Weights of a small transformer language model.
Size: 18 layers, MLP 704 SwiGLU, vocabulary 4096, 16.6M parameters.
MLP neurons of a small language model. Each row is named by its layer, matrix (gate and up: input weights) and neuron, and shows model dimensions 16-79. Each number is 200 + 20 x the weight over its row's rms, rounded and kept within 0 to 999. A neuron's up and down rows have the sign that makes its largest values positive.
A block is one neuron, or neurons of one layer that tend to fire together. Before each block is what it responds to, as a language model described it from the Wikipedia text at the highest values.

Description: Party and nationality adjectives. Political party words like Liberal, Republican and Conservative in election tables, plus nationality/region adjectives (British, Italian, Northern) and possessive 's in organization names.
L6.gate21,208,188,179,196,184,188,212,243,164,215,195,169,196,231,222,224,191,207,196,195,196,203,198,181,178,215,241,195,196,208,197,190,191,165,175,227,171,210,209,174,206,223,226,186,191,175,169,166,180,167,179,181,205,208,193,197,202,203,191,207,198,184,198,210
L6.up21,187,184,175,217,182,163,252,211,192,221,164,203,214,175,193,206,192,186,208,232,194,181,162,202,166,193,218,197,222,194,171,194,230,169,233,179,203,171,220,175,175,207,204,192,184,214,205,167,190,203,229,203,209,206,162,218,217,206,187,180,224,197,197,220

Description: Separators inside numbers. En dashes and decimal points between digits in tables, scores, ranges and vote swings (3–2, 1911–1926, +0.72); weaker on sentence-initial He/She in biographies and inner pieces of names (Kenn|y, Norwe|g|ian).
L4.gate113,204,205,167,192,206,214,188,211,177,207,204,216,196,191,205,207,216,167,221,201,214,151,174,219,195,191,215,198,201,179,186,198,195,225,188,179,169,207,192,185,196,212,182,193,172,219,212,195,208,203,202,206,218,191,183,198,217,199,238,186,229,206,193,194
L4.up113,217,161,198,168,211,205,178,223,218,195,234,212,209,223,224,224,223,199,224,220,185,180,192,167,200,207,178,205,223,201,225,177,215,185,229,204,189,205,220,229,225,175,205,195,200,168,224,209,190,187,176,224,187,202,172,173,231,209,192,218,206,203,239,192
L4.gate179,227,189,207,192,200,216,182,228,213,171,176,214,182,216,200,148,210,227,159,218,195,231,196,183,192,184,217,223,200,189,186,223,221,219,211,226,195,169,197,200,198,202,206,218,189,176,176,174,195,208,216,156,145,207,196,207,231,221,213,193,170,208,188,176
L4.up179,165,216,226,192,236,215,212,209,198,189,215,259,213,205,192,186,206,215,183,248,224,224,226,201,176,208,215,210,180,198,182,227,192,179,232,197,177,180,205,207,227,188,206,197,191,163,181,211,222,195,182,173,161,202,186,230,203,181,215,208,211,190,198,202
L4.gate208,177,210,206,196,189,200,214,206,202,221,242,176,181,204,192,211,214,203,182,212,181,237,201,226,191,186,181,216,203,217,161,190,193,192,230,192,205,188,233,189,193,225,187,212,206,194,248,185,162,207,252,196,175,197,171,160,226,181,207,189,192,195,205,222
L4.up208,188,225,210,202,202,235,196,142,181,228,183,199,213,213,190,223,241,217,169,206,228,204,215,221,194,178,214,174,197,218,171,186,191,185,191,196,196,191,210,201,178,168,188,201,177,219,211,181,172,188,218,184,191,182,190,191,227,174,174,186,206,191,198,151
L4.gate411,189,189,215,235,215,173,218,190,193,219,185,231,214,224,213,200,215,228,178,201,187,195,225,205,210,173,189,210,217,200,164,225,220,193,202,222,218,201,163,181,178,196,193,244,150,192,223,192,241,213,193,194,218,207,193,177,216,206,220,194,186,198,208,186
L4.up411,194,198,164,196,227,198,222,197,239,227,185,185,207,187,203,213,247,212,214,225,182,212,174,206,188,200,211,211,195,213,174,247,221,204,210,191,195,213,169,186,229,189,199,220,198,197,220,202,215,175,180,195,227,218,218,203,218,231,219,186,183,239,161,176

Description: Nationality and country words. Nationality adjectives and country names or their first pieces, such as German, Roman(ia), British, United States, in tables and prose.
L4.gate407,240,201,207,199,198,197,184,193,213,203,176,223,207,221,197,192,210,212,203,151,171,196,165,185,191,219,212,226,179,182,208,189,204,223,197,203,239,206,203,219,198,180,184,168,204,171,203,211,218,162,201,186,196,204,185,219,191,256,234,208,218,187,197,181
L4.up407,181,205,226,200,221,219,212,205,196,211,181,232,233,208,189,217,211,219,204,187,183,187,203,186,192,222,210,182,209,213,174,199,219,192,219,193,193,240,174,200,198,222,211,226,228,228,179,219,202,237,181,192,213,205,223,220,206,178,214,225,213,175,203,235
L4.gate462,245,183,182,224,185,195,249,202,186,211,223,214,169,191,188,221,214,193,204,220,188,199,204,165,219,223,216,235,196,193,235,209,213,201,195,253,174,198,222,232,204,176,200,206,194,199,185,153,200,210,172,215,203,219,222,211,205,175,209,173,215,223,183,191
L4.up462,197,223,221,184,205,201,201,197,188,212,195,194,196,201,213,227,181,177,197,175,233,215,190,165,205,193,218,211,187,207,209,188,197,206,199,201,227,198,199,185,190,195,191,216,214,185,171,192,232,167,181,202,190,204,190,192,230,206,248,170,204,214,219,193
L4.gate477,185,168,191,183,215,180,206,184,234,232,178,214,210,188,156,167,204,218,214,207,189,210,196,189,216,201,196,238,259,186,227,211,214,250,206,228,192,202,198,198,203,179,189,220,192,179,205,158,188,247,180,204,204,222,198,164,226,185,188,206,178,177,192,220
L4.up477,184,197,211,196,198,190,206,196,183,225,198,181,178,196,173,213,223,188,214,158,202,214,190,202,184,225,201,202,179,215,209,223,219,215,198,200,195,207,171,187,213,190,197,250,183,212,192,185,180,212,190,182,192,188,178,183,219,206,182,200,216,204,212,197
L4.gate582,227,192,209,204,207,167,231,187,162,209,229,174,210,201,188,178,201,221,217,186,219,202,191,208,210,205,199,218,196,192,226,230,203,198,190,197,226,228,195,165,165,220,195,220,190,199,228,164,186,194,193,192,198,216,208,205,188,224,239,194,178,197,189,197
L4.up582,183,200,207,209,207,218,188,172,159,213,228,181,200,195,222,189,238,194,174,164,194,182,206,213,200,178,192,190,200,232,210,224,165,195,201,208,183,205,189,208,186,200,164,202,160,209,214,167,195,215,197,211,210,197,193,187,204,221,217,215,212,213,187,209

Description: Sentence-final periods. Periods ending sentences, often fused with a closing parenthesis, quote or line break, as in "1855)." and "9/10."; also stray word-pieces in code and tables.
L6.gate230,198,176,200,193,187,156,200,189,198,198,193,174,174,183,194,196,169,210,195,210,184,186,175,193,183,177,197,197,193,178,213,225,185,200,206,194,192,233,199,185,222,212,187,184,196,226,179,222,206,194,165,187,165,236,212,226,194,212,161,171,210,198,232,225
L6.up230,183,199,178,216,194,201,167,184,196,208,252,174,200,207,187,219,211,236,196,204,179,192,216,185,165,197,194,233,175,190,199,246,220,194,192,221,221,194,175,196,240,185,190,214,184,190,200,189,222,175,187,188,205,180,165,223,204,212,235,193,234,208,172,213

Description: Nationality and identity adjectives. Nationality or group adjectives and their suffix pieces, often after "a" or "the" before a profession: British, German, Bulg-arian, Commun-ist; also "se" in segments/sections.
L3.gate12,185,174,228,167,192,234,205,225,236,183,185,180,205,207,125,152,241,201,207,197,181,198,203,168,197,207,181,182,190,180,191,159,224,219,191,245,202,217,183,254,221,183,216,165,211,192,187,195,163,183,229,201,203,186,182,230,211,190,223,183,186,207,197,217
L3.up12,170,138,204,198,182,174,205,207,208,206,203,214,197,170,232,170,188,200,174,219,219,200,193,189,181,188,197,209,179,211,185,193,187,186,214,187,214,227,200,218,163,209,204,194,197,213,150,191,193,168,197,204,171,228,187,211,175,171,223,181,193,185,164,196
L3.gate13,195,213,179,251,191,175,231,221,192,211,157,210,212,216,222,223,180,198,196,186,207,175,208,185,184,157,225,202,213,211,191,180,204,177,203,213,245,226,184,213,210,197,165,214,200,190,239,195,190,190,202,180,194,184,201,198,202,217,179,221,242,226,190,198
L3.up13,197,195,194,205,226,210,191,215,193,191,209,222,212,209,214,199,210,219,198,227,191,168,183,240,204,208,188,216,191,162,211,215,194,184,171,173,215,176,227,225,208,226,193,226,232,185,215,220,163,193,192,200,210,217,220,180,185,173,195,203,204,224,195,211
L3.gate67,185,181,191,189,199,211,175,198,195,199,194,186,169,234,205,176,198,232,238,189,179,212,201,202,223,213,241,172,179,192,215,220,194,191,234,179,195,202,203,228,169,190,208,200,234,208,242,194,208,190,206,182,195,211,192,182,204,204,197,213,180,202,183,211
L3.up67,193,239,208,197,185,155,221,200,190,186,183,187,222,245,184,155,198,204,235,187,196,212,203,200,208,232,237,187,211,182,216,175,216,192,187,183,184,237,192,215,189,184,188,171,176,208,207,245,210,178,224,197,229,160,189,193,174,176,201,184,201,207,233,199
L3.gate206,191,192,212,175,200,213,167,186,189,179,187,224,177,199,242,200,188,202,218,198,194,210,229,191,191,180,183,187,184,222,222,187,187,179,195,193,171,199,203,212,175,190,183,192,203,184,236,192,200,225,167,219,196,242,208,191,200,153,218,200,202,193,219,201
L3.up206,224,219,210,171,168,185,184,217,222,191,185,189,221,173,214,197,233,164,200,187,217,201,242,168,190,226,188,215,207,198,196,209,237,231,181,200,202,209,190,191,189,215,149,154,197,192,211,187,202,190,188,223,193,231,192,187,198,190,208,185,205,216,203,230
L3.gate304,205,171,188,221,239,210,152,201,239,204,164,199,189,211,190,170,226,200,216,210,198,219,168,191,214,152,206,198,198,201,181,200,202,185,208,232,183,201,201,189,186,175,198,209,179,201,209,180,208,184,206,170,217,180,213,201,215,192,215,187,229,195,241,201
L3.up304,165,185,202,149,198,205,190,214,221,185,175,188,199,228,156,206,223,211,190,197,204,229,191,216,230,206,241,167,206,225,197,169,195,215,224,206,211,214,187,192,205,195,200,183,232,177,201,201,220,198,190,158,218,183,202,177,225,208,212,196,197,203,207,219
L3.gate366,200,209,145,209,199,213,216,161,196,177,238,226,217,223,205,165,239,222,230,225,206,179,187,185,163,216,152,244,225,219,208,187,201,192,204,207,199,200,222,208,206,226,215,171,236,195,216,198,238,184,203,204,179,218,187,183,157,196,186,205,241,220,224,200
L3.up366,202,207,172,217,192,168,224,172,220,199,177,224,204,217,215,175,227,221,203,195,234,178,224,191,179,152,184,218,198,221,193,180,223,168,209,201,221,217,193,211,220,186,181,196,209,153,221,199,189,198,195,203,222,219,202,190,179,176,197,181,206,201,221,170
L3.gate458,253,193,172,227,196,232,211,207,206,189,190,186,212,192,224,198,196,216,219,181,176,198,193,207,183,205,176,163,206,208,155,171,182,216,213,161,212,171,211,185,207,185,225,257,210,217,202,194,197,208,191,187,227,199,207,214,217,221,170,203,229,216,219,193
L3.up458,178,238,201,193,222,211,187,249,192,194,211,205,225,205,211,195,229,201,173,199,199,184,166,228,238,235,200,227,236,204,200,155,211,200,191,185,179,215,204,211,195,178,211,207,207,223,211,176,182,229,203,228,163,212,205,191,205,209,212,182,202,201,192,177
L3.gate463,229,199,208,203,192,197,193,180,197,221,181,217,240,203,195,212,222,185,234,211,255,185,185,227,190,201,222,192,194,184,225,218,210,178,204,148,172,207,227,198,213,213,202,238,195,186,232,204,172,184,198,167,165,181,189,190,197,173,164,192,174,186,188,220
L3.up463,180,190,212,231,163,203,167,236,214,179,201,212,168,205,188,234,177,165,197,235,197,199,190,197,167,190,219,205,229,188,235,180,191,180,234,203,199,199,202,191,208,226,210,182,201,194,235,213,211,176,196,166,183,200,192,194,230,203,200,177,202,162,130,181
L3.gate526,186,206,225,201,215,219,211,204,192,171,194,222,190,212,198,183,186,202,208,225,189,242,242,160,256,223,231,219,181,183,180,232,166,191,194,203,210,191,231,208,195,198,213,199,198,194,203,201,196,191,228,205,171,188,179,214,195,174,223,215,163,182,205,199
L3.up526,243,204,201,196,187,198,224,202,211,186,212,195,211,208,210,169,178,210,179,169,224,174,198,217,215,192,225,213,227,224,191,195,196,160,174,184,211,211,194,202,229,213,196,201,226,211,182,203,189,226,207,236,181,219,166,153,201,215,221,222,169,219,234,167
L3.gate549,198,221,202,204,198,178,191,204,174,177,189,152,211,186,228,198,197,177,175,198,217,205,160,148,203,206,206,221,197,167,171,175,201,211,216,175,221,198,214,240,169,180,203,173,223,197,203,187,198,186,196,212,181,186,184,225,238,188,201,231,222,183,171,215
L3.up549,185,196,205,164,204,183,213,188,191,195,170,186,180,181,235,179,212,203,190,156,205,204,173,168,210,191,218,225,186,198,183,225,203,222,234,200,186,216,212,199,183,188,179,173,192,179,208,165,247,225,149,220,199,188,215,215,193,230,199,180,239,235,185,199
L3.gate567,203,190,183,238,235,200,235,173,198,196,222,169,183,209,189,202,201,193,253,199,196,204,197,197,226,205,217,211,196,177,216,180,197,185,230,233,209,176,196,171,183,193,216,220,216,201,222,215,188,243,195,185,210,204,188,185,223,182,186,198,178,207,208,227
L3.up567,209,222,201,200,220,194,198,205,219,193,220,182,192,171,195,223,228,228,180,219,232,217,222,187,257,197,190,232,221,170,211,173,197,210,175,231,231,181,222,182,158,195,190,200,232,236,222,171,206,222,203,183,163,212,177,187,219,196,195,223,167,228,145,180
L3.gate574,184,239,176,219,191,193,238,221,218,254,212,201,227,223,202,204,215,190,154,207,230,206,191,190,195,220,203,194,204,190,167,198,180,227,221,187,194,191,181,209,175,202,200,208,182,180,182,190,218,201,188,202,193,189,215,164,197,197,193,193,227,176,205,197
L3.up574,223,168,220,215,181,240,181,177,209,203,232,198,170,185,205,204,213,213,209,195,176,208,221,222,213,224,194,181,226,205,201,214,231,162,217,174,185,220,210,217,209,223,194,177,203,197,187,190,192,217,219,205,181,193,209,158,202,190,213,176,200,199,185,203
L3.gate593,200,182,187,192,221,176,191,198,183,173,230,206,211,208,208,195,198,202,212,178,202,227,192,211,261,171,205,186,174,184,217,183,190,213,238,198,201,221,206,198,185,211,196,177,194,210,185,161,226,209,195,238,214,238,218,213,194,201,221,212,200,225,218,224
L3.up593,212,193,182,168,220,200,213,181,203,183,200,205,224,210,236,190,205,197,220,161,224,174,233,231,197,203,189,196,203,203,223,179,185,211,204,186,207,213,171,178,219,189,190,210,204,203,190,175,226,205,197,188,206,211,195,200,200,202,223,212,195,223,186,211
L3.gate643,219,192,236,226,208,206,202,213,200,216,183,199,237,195,184,192,196,211,190,169,195,195,234,207,202,191,212,218,220,226,212,194,161,207,203,244,189,233,200,189,239,185,213,169,167,211,159,189,229,206,186,242,200,179,171,198,204,193,219,209,231,184,225,180
L3.up643,178,205,204,198,197,166,224,196,216,177,216,230,216,190,241,188,229,219,192,207,235,180,224,191,203,222,193,171,217,222,225,184,189,225,213,224,188,199,230,181,187,233,216,195,194,175,229,222,192,198,202,217,200,183,207,190,185,181,202,209,179,212,202,196
L3.gate647,197,222,186,230,191,206,198,211,187,155,177,223,190,198,221,174,228,205,200,169,228,218,179,177,186,198,216,221,170,236,198,206,205,203,171,227,205,212,190,210,199,203,204,189,224,203,202,185,218,176,197,180,174,199,188,174,202,184,175,204,187,185,197,173
L3.up647,214,199,176,235,167,232,206,224,193,213,177,225,248,223,228,181,214,197,213,158,238,184,197,200,172,181,200,217,212,216,207,225,201,220,187,232,168,202,210,208,183,181,191,189,197,212,208,198,208,206,196,221,184,212,173,241,179,210,225,205,181,200,190,199
L3.gate690,197,231,217,181,172,185,236,189,185,220,210,212,238,239,243,177,236,194,216,212,237,183,177,219,182,213,196,183,219,204,176,180,216,201,198,208,234,212,234,233,215,209,221,199,208,202,207,207,205,174,183,206,199,172,212,197,187,190,208,165,172,244,216,175
L3.up690,192,207,217,194,208,219,219,223,151,220,198,216,222,178,213,169,222,175,233,216,215,201,193,194,202,191,183,169,185,167,173,164,193,222,178,190,251,202,220,198,205,227,176,204,202,217,195,233,186,180,185,223,143,206,201,199,200,212,211,207,197,170,199,198

Description: Numeric separators. Decimal points and dashes between digits in numbers, coordinates and scores, such as 120.505833, 4–3, 1.77 m, with a few stray word pieces.
L3.gate4,176,197,194,203,207,201,200,204,244,233,203,206,201,208,223,233,203,229,199,215,208,185,161,220,210,176,181,209,164,195,186,238,201,212,178,195,197,171,185,199,207,215,224,217,182,199,219,203,237,188,226,254,162,205,189,213,192,169,211,192,207,173,194,188
L3.up4,203,213,167,204,197,170,192,209,205,174,200,149,231,197,214,221,194,183,224,219,208,217,167,174,200,175,184,190,214,213,234,190,183,190,208,155,184,173,194,195,216,205,192,225,226,177,193,172,246,175,205,200,188,189,175,190,198,214,204,192,214,193,201,179
L3.gate37,241,214,162,182,222,232,204,221,203,216,205,222,205,177,188,171,226,183,224,180,179,222,214,185,170,200,201,208,202,239,185,220,201,201,206,229,209,199,187,209,218,253,203,210,182,212,206,268,196,219,143,170,204,198,185,191,213,198,194,171,177,188,183,198
L3.up37,235,221,192,206,212,203,241,206,207,183,222,181,175,232,211,226,211,226,193,211,161,210,199,201,211,207,221,196,208,199,202,208,224,225,186,202,197,196,202,217,195,214,181,190,195,209,197,177,196,229,194,182,214,180,201,169,254,181,170,181,218,177,183,223
L3.gate103,208,194,181,207,190,214,191,197,200,249,188,172,218,181,204,197,201,200,202,174,230,217,194,218,175,152,181,201,185,217,176,156,174,205,213,197,203,198,214,212,219,222,241,198,174,215,198,152,180,191,229,200,193,183,209,139,185,213,204,208,235,151,198,229
L3.up103,192,240,179,226,199,221,175,187,176,193,231,198,183,192,184,225,187,181,225,186,181,192,205,224,150,210,212,200,193,221,212,186,202,174,203,207,174,180,212,174,227,208,215,212,199,170,213,166,168,143,226,198,193,195,203,180,219,188,194,207,177,204,191,196
L3.gate128,181,241,171,241,215,227,216,166,196,198,173,156,174,233,190,208,221,184,194,210,205,213,185,199,197,209,193,198,169,196,219,202,201,175,215,218,214,167,192,198,213,190,211,188,219,183,176,227,182,194,190,168,217,187,193,164,195,208,185,234,182,212,189,180
L3.up128,181,196,223,207,246,197,199,155,172,199,182,176,194,205,211,217,191,194,217,193,215,212,211,200,185,199,202,187,200,177,209,199,182,185,220,210,241,177,186,203,219,190,189,221,200,189,216,176,181,208,195,196,212,186,188,216,215,227,217,218,207,191,211,193
L3.gate227,194,192,201,191,225,187,178,177,209,166,202,226,184,171,234,225,191,199,229,181,255,194,190,226,174,184,153,189,210,175,210,203,206,199,183,206,179,186,199,174,205,198,208,191,227,187,190,176,201,222,222,195,206,212,210,222,215,161,211,208,213,217,201,201
L3.up227,166,217,181,195,242,222,194,193,181,196,155,195,189,202,206,229,202,215,181,150,229,237,209,205,210,166,197,163,231,197,209,199,218,213,176,227,169,208,197,221,188,175,200,183,203,196,223,168,217,225,227,203,223,221,230,214,205,148,171,211,212,232,191,176
L3.gate336,180,193,184,196,193,213,174,182,223,235,190,215,187,211,210,234,211,209,189,207,181,176,186,191,197,214,229,171,206,182,193,190,205,200,216,196,233,190,219,233,203,216,177,193,184,169,228,219,224,234,235,182,190,198,207,180,259,189,188,181,224,200,188,194
L3.up336,191,193,226,175,190,197,195,188,222,191,177,218,189,202,207,187,212,175,223,226,183,167,204,191,178,167,223,183,222,171,239,217,192,196,185,232,227,250,223,214,197,196,200,154,203,190,223,244,207,210,223,198,195,251,206,185,244,230,194,183,196,197,193,226
L3.gate358,182,208,183,226,200,222,201,238,187,224,208,209,215,191,211,185,169,220,222,202,167,204,208,183,219,211,204,179,206,200,171,210,200,179,201,213,194,225,151,202,197,161,158,194,182,202,239,226,211,203,228,206,209,222,176,196,197,207,220,190,206,204,199,193
L3.up358,187,228,202,181,215,196,201,167,207,228,199,190,202,178,197,216,196,200,236,232,220,220,161,238,179,170,186,204,172,199,199,215,175,196,185,178,188,212,217,165,220,195,203,229,236,187,168,187,207,190,222,186,203,176,199,185,230,190,224,195,207,186,214,194
L3.gate378,191,198,192,198,191,196,209,179,207,201,208,219,231,166,174,183,192,192,198,216,186,221,199,191,201,226,187,206,161,187,205,201,230,183,213,197,208,179,221,219,249,195,179,201,213,193,207,155,174,198,189,153,209,192,185,199,226,199,237,237,215,228,204,204
L3.up378,213,215,197,212,181,194,204,212,177,181,162,170,200,225,181,208,206,209,225,215,196,195,209,220,205,198,198,200,229,179,217,193,193,206,179,224,214,176,172,179,168,196,171,209,204,175,234,244,196,198,203,194,209,202,172,225,234,196,188,167,163,179,223,212
L3.gate436,182,179,232,217,219,204,224,210,216,219,192,236,201,222,190,220,173,194,209,216,203,187,154,213,208,183,165,226,233,164,197,221,223,191,216,212,206,176,197,227,213,205,170,192,189,194,226,188,202,217,175,232,210,226,189,182,250,192,202,202,217,206,169,198
L3.up436,220,184,190,204,208,187,186,195,200,204,163,218,225,186,206,221,236,211,181,202,167,180,211,219,204,200,180,165,156,189,220,179,145,226,168,195,216,174,208,206,178,197,204,206,224,176,203,182,223,208,232,200,228,188,188,203,216,220,216,192,210,149,177,179
L3.gate449,185,153,214,245,215,253,208,216,198,242,189,219,169,171,207,218,239,196,200,183,196,182,220,200,203,206,212,189,228,211,216,185,163,202,189,188,236,191,197,193,221,198,195,235,184,223,213,188,185,229,206,158,190,218,174,209,216,213,237,200,222,185,199,198
L3.up449,169,169,167,215,221,179,210,217,197,233,206,189,207,182,206,159,186,186,177,196,189,247,221,190,206,211,186,194,228,228,174,148,203,198,188,198,201,213,209,206,217,167,167,215,204,177,216,206,145,166,165,210,191,184,196,166,204,169,209,206,199,203,184,204
L3.gate452,154,185,216,201,201,204,222,199,188,182,196,221,205,222,187,182,216,228,224,205,203,226,184,176,172,175,175,221,198,167,186,205,209,212,187,174,204,227,177,190,200,195,196,227,155,217,237,223,181,205,209,216,234,198,194,213,211,194,179,216,195,246,191,160
L3.up452,179,232,243,173,231,215,193,178,208,180,201,198,206,209,192,181,186,192,194,212,205,181,207,177,181,176,173,223,172,172,189,200,206,197,177,175,168,175,185,198,214,207,223,238,173,188,196,204,189,177,201,212,187,177,205,246,192,198,195,180,206,213,187,175
L3.gate482,216,196,223,218,222,195,245,233,213,212,220,219,213,226,187,224,222,189,221,192,194,228,187,207,184,197,215,222,215,195,190,203,224,213,192,197,215,223,175,201,205,157,200,158,202,177,204,203,200,245,226,182,208,198,178,168,183,188,234,215,205,198,151,224
L3.up482,206,165,251,203,217,207,174,198,219,201,177,180,187,188,197,213,214,188,217,205,217,161,186,183,199,198,186,184,209,203,233,208,235,211,238,180,212,212,245,219,197,221,179,193,192,150,184,175,203,198,249,208,215,218,200,187,192,179,209,195,203,219,212,185
L3.gate572,199,169,221,199,229,206,225,202,175,199,222,219,159,202,202,228,175,231,220,177,213,210,197,195,195,189,217,221,201,209,212,186,187,182,212,187,195,218,212,194,204,195,206,212,223,220,206,166,232,187,221,221,193,204,224,233,201,194,213,198,181,212,213,180
L3.up572,209,192,204,201,164,248,192,209,185,225,234,198,199,215,215,223,197,202,216,156,192,206,182,189,171,195,256,189,226,198,239,199,218,151,203,193,180,198,197,194,223,221,196,187,196,165,189,207,233,183,212,204,181,213,215,193,212,182,269,200,194,216,198,202
L3.gate595,190,162,206,195,188,212,210,207,225,204,203,188,191,212,215,221,203,224,221,236,197,174,219,204,179,211,154,176,179,209,201,250,232,210,177,217,203,224,177,218,224,204,201,197,207,209,234,227,198,201,201,197,210,220,173,168,216,193,242,220,248,205,176,234
L3.up595,176,198,187,180,164,220,194,215,198,181,202,237,189,198,163,222,201,200,226,244,222,193,184,223,179,212,159,218,217,183,189,210,193,195,180,206,210,214,186,214,192,198,184,188,192,177,229,233,172,216,212,221,204,180,195,208,258,170,167,217,205,183,225,214
L3.gate596,174,216,199,186,181,183,197,188,204,217,194,202,193,201,187,194,209,222,208,229,174,173,209,205,187,219,184,192,198,198,169,179,165,218,163,230,182,162,210,173,231,237,179,212,192,208,174,191,203,175,192,166,161,233,191,177,197,179,218,173,160,209,188,203
L3.up596,181,205,170,187,189,193,206,213,194,232,178,207,186,199,178,174,199,230,218,183,162,175,185,169,195,177,192,205,207,177,181,196,190,210,193,264,238,172,202,192,202,212,201,229,210,200,193,194,189,164,207,201,205,219,187,189,179,217,178,230,188,169,182,229
L3.gate699,151,192,170,151,220,204,196,191,195,177,205,205,195,173,175,206,194,185,203,210,199,212,183,183,186,186,176,176,229,217,191,196,223,214,216,197,174,178,199,200,161,208,198,206,244,185,251,210,231,215,211,210,214,178,197,205,179,200,179,180,232,218,181,190
L3.up699,181,169,236,169,187,247,205,218,246,206,188,229,218,210,180,215,175,212,201,195,210,189,220,189,221,206,203,192,215,227,215,203,211,201,223,167,167,178,205,197,198,189,198,216,182,220,226,206,166,227,218,211,213,175,179,201,204,165,216,200,197,216,220,192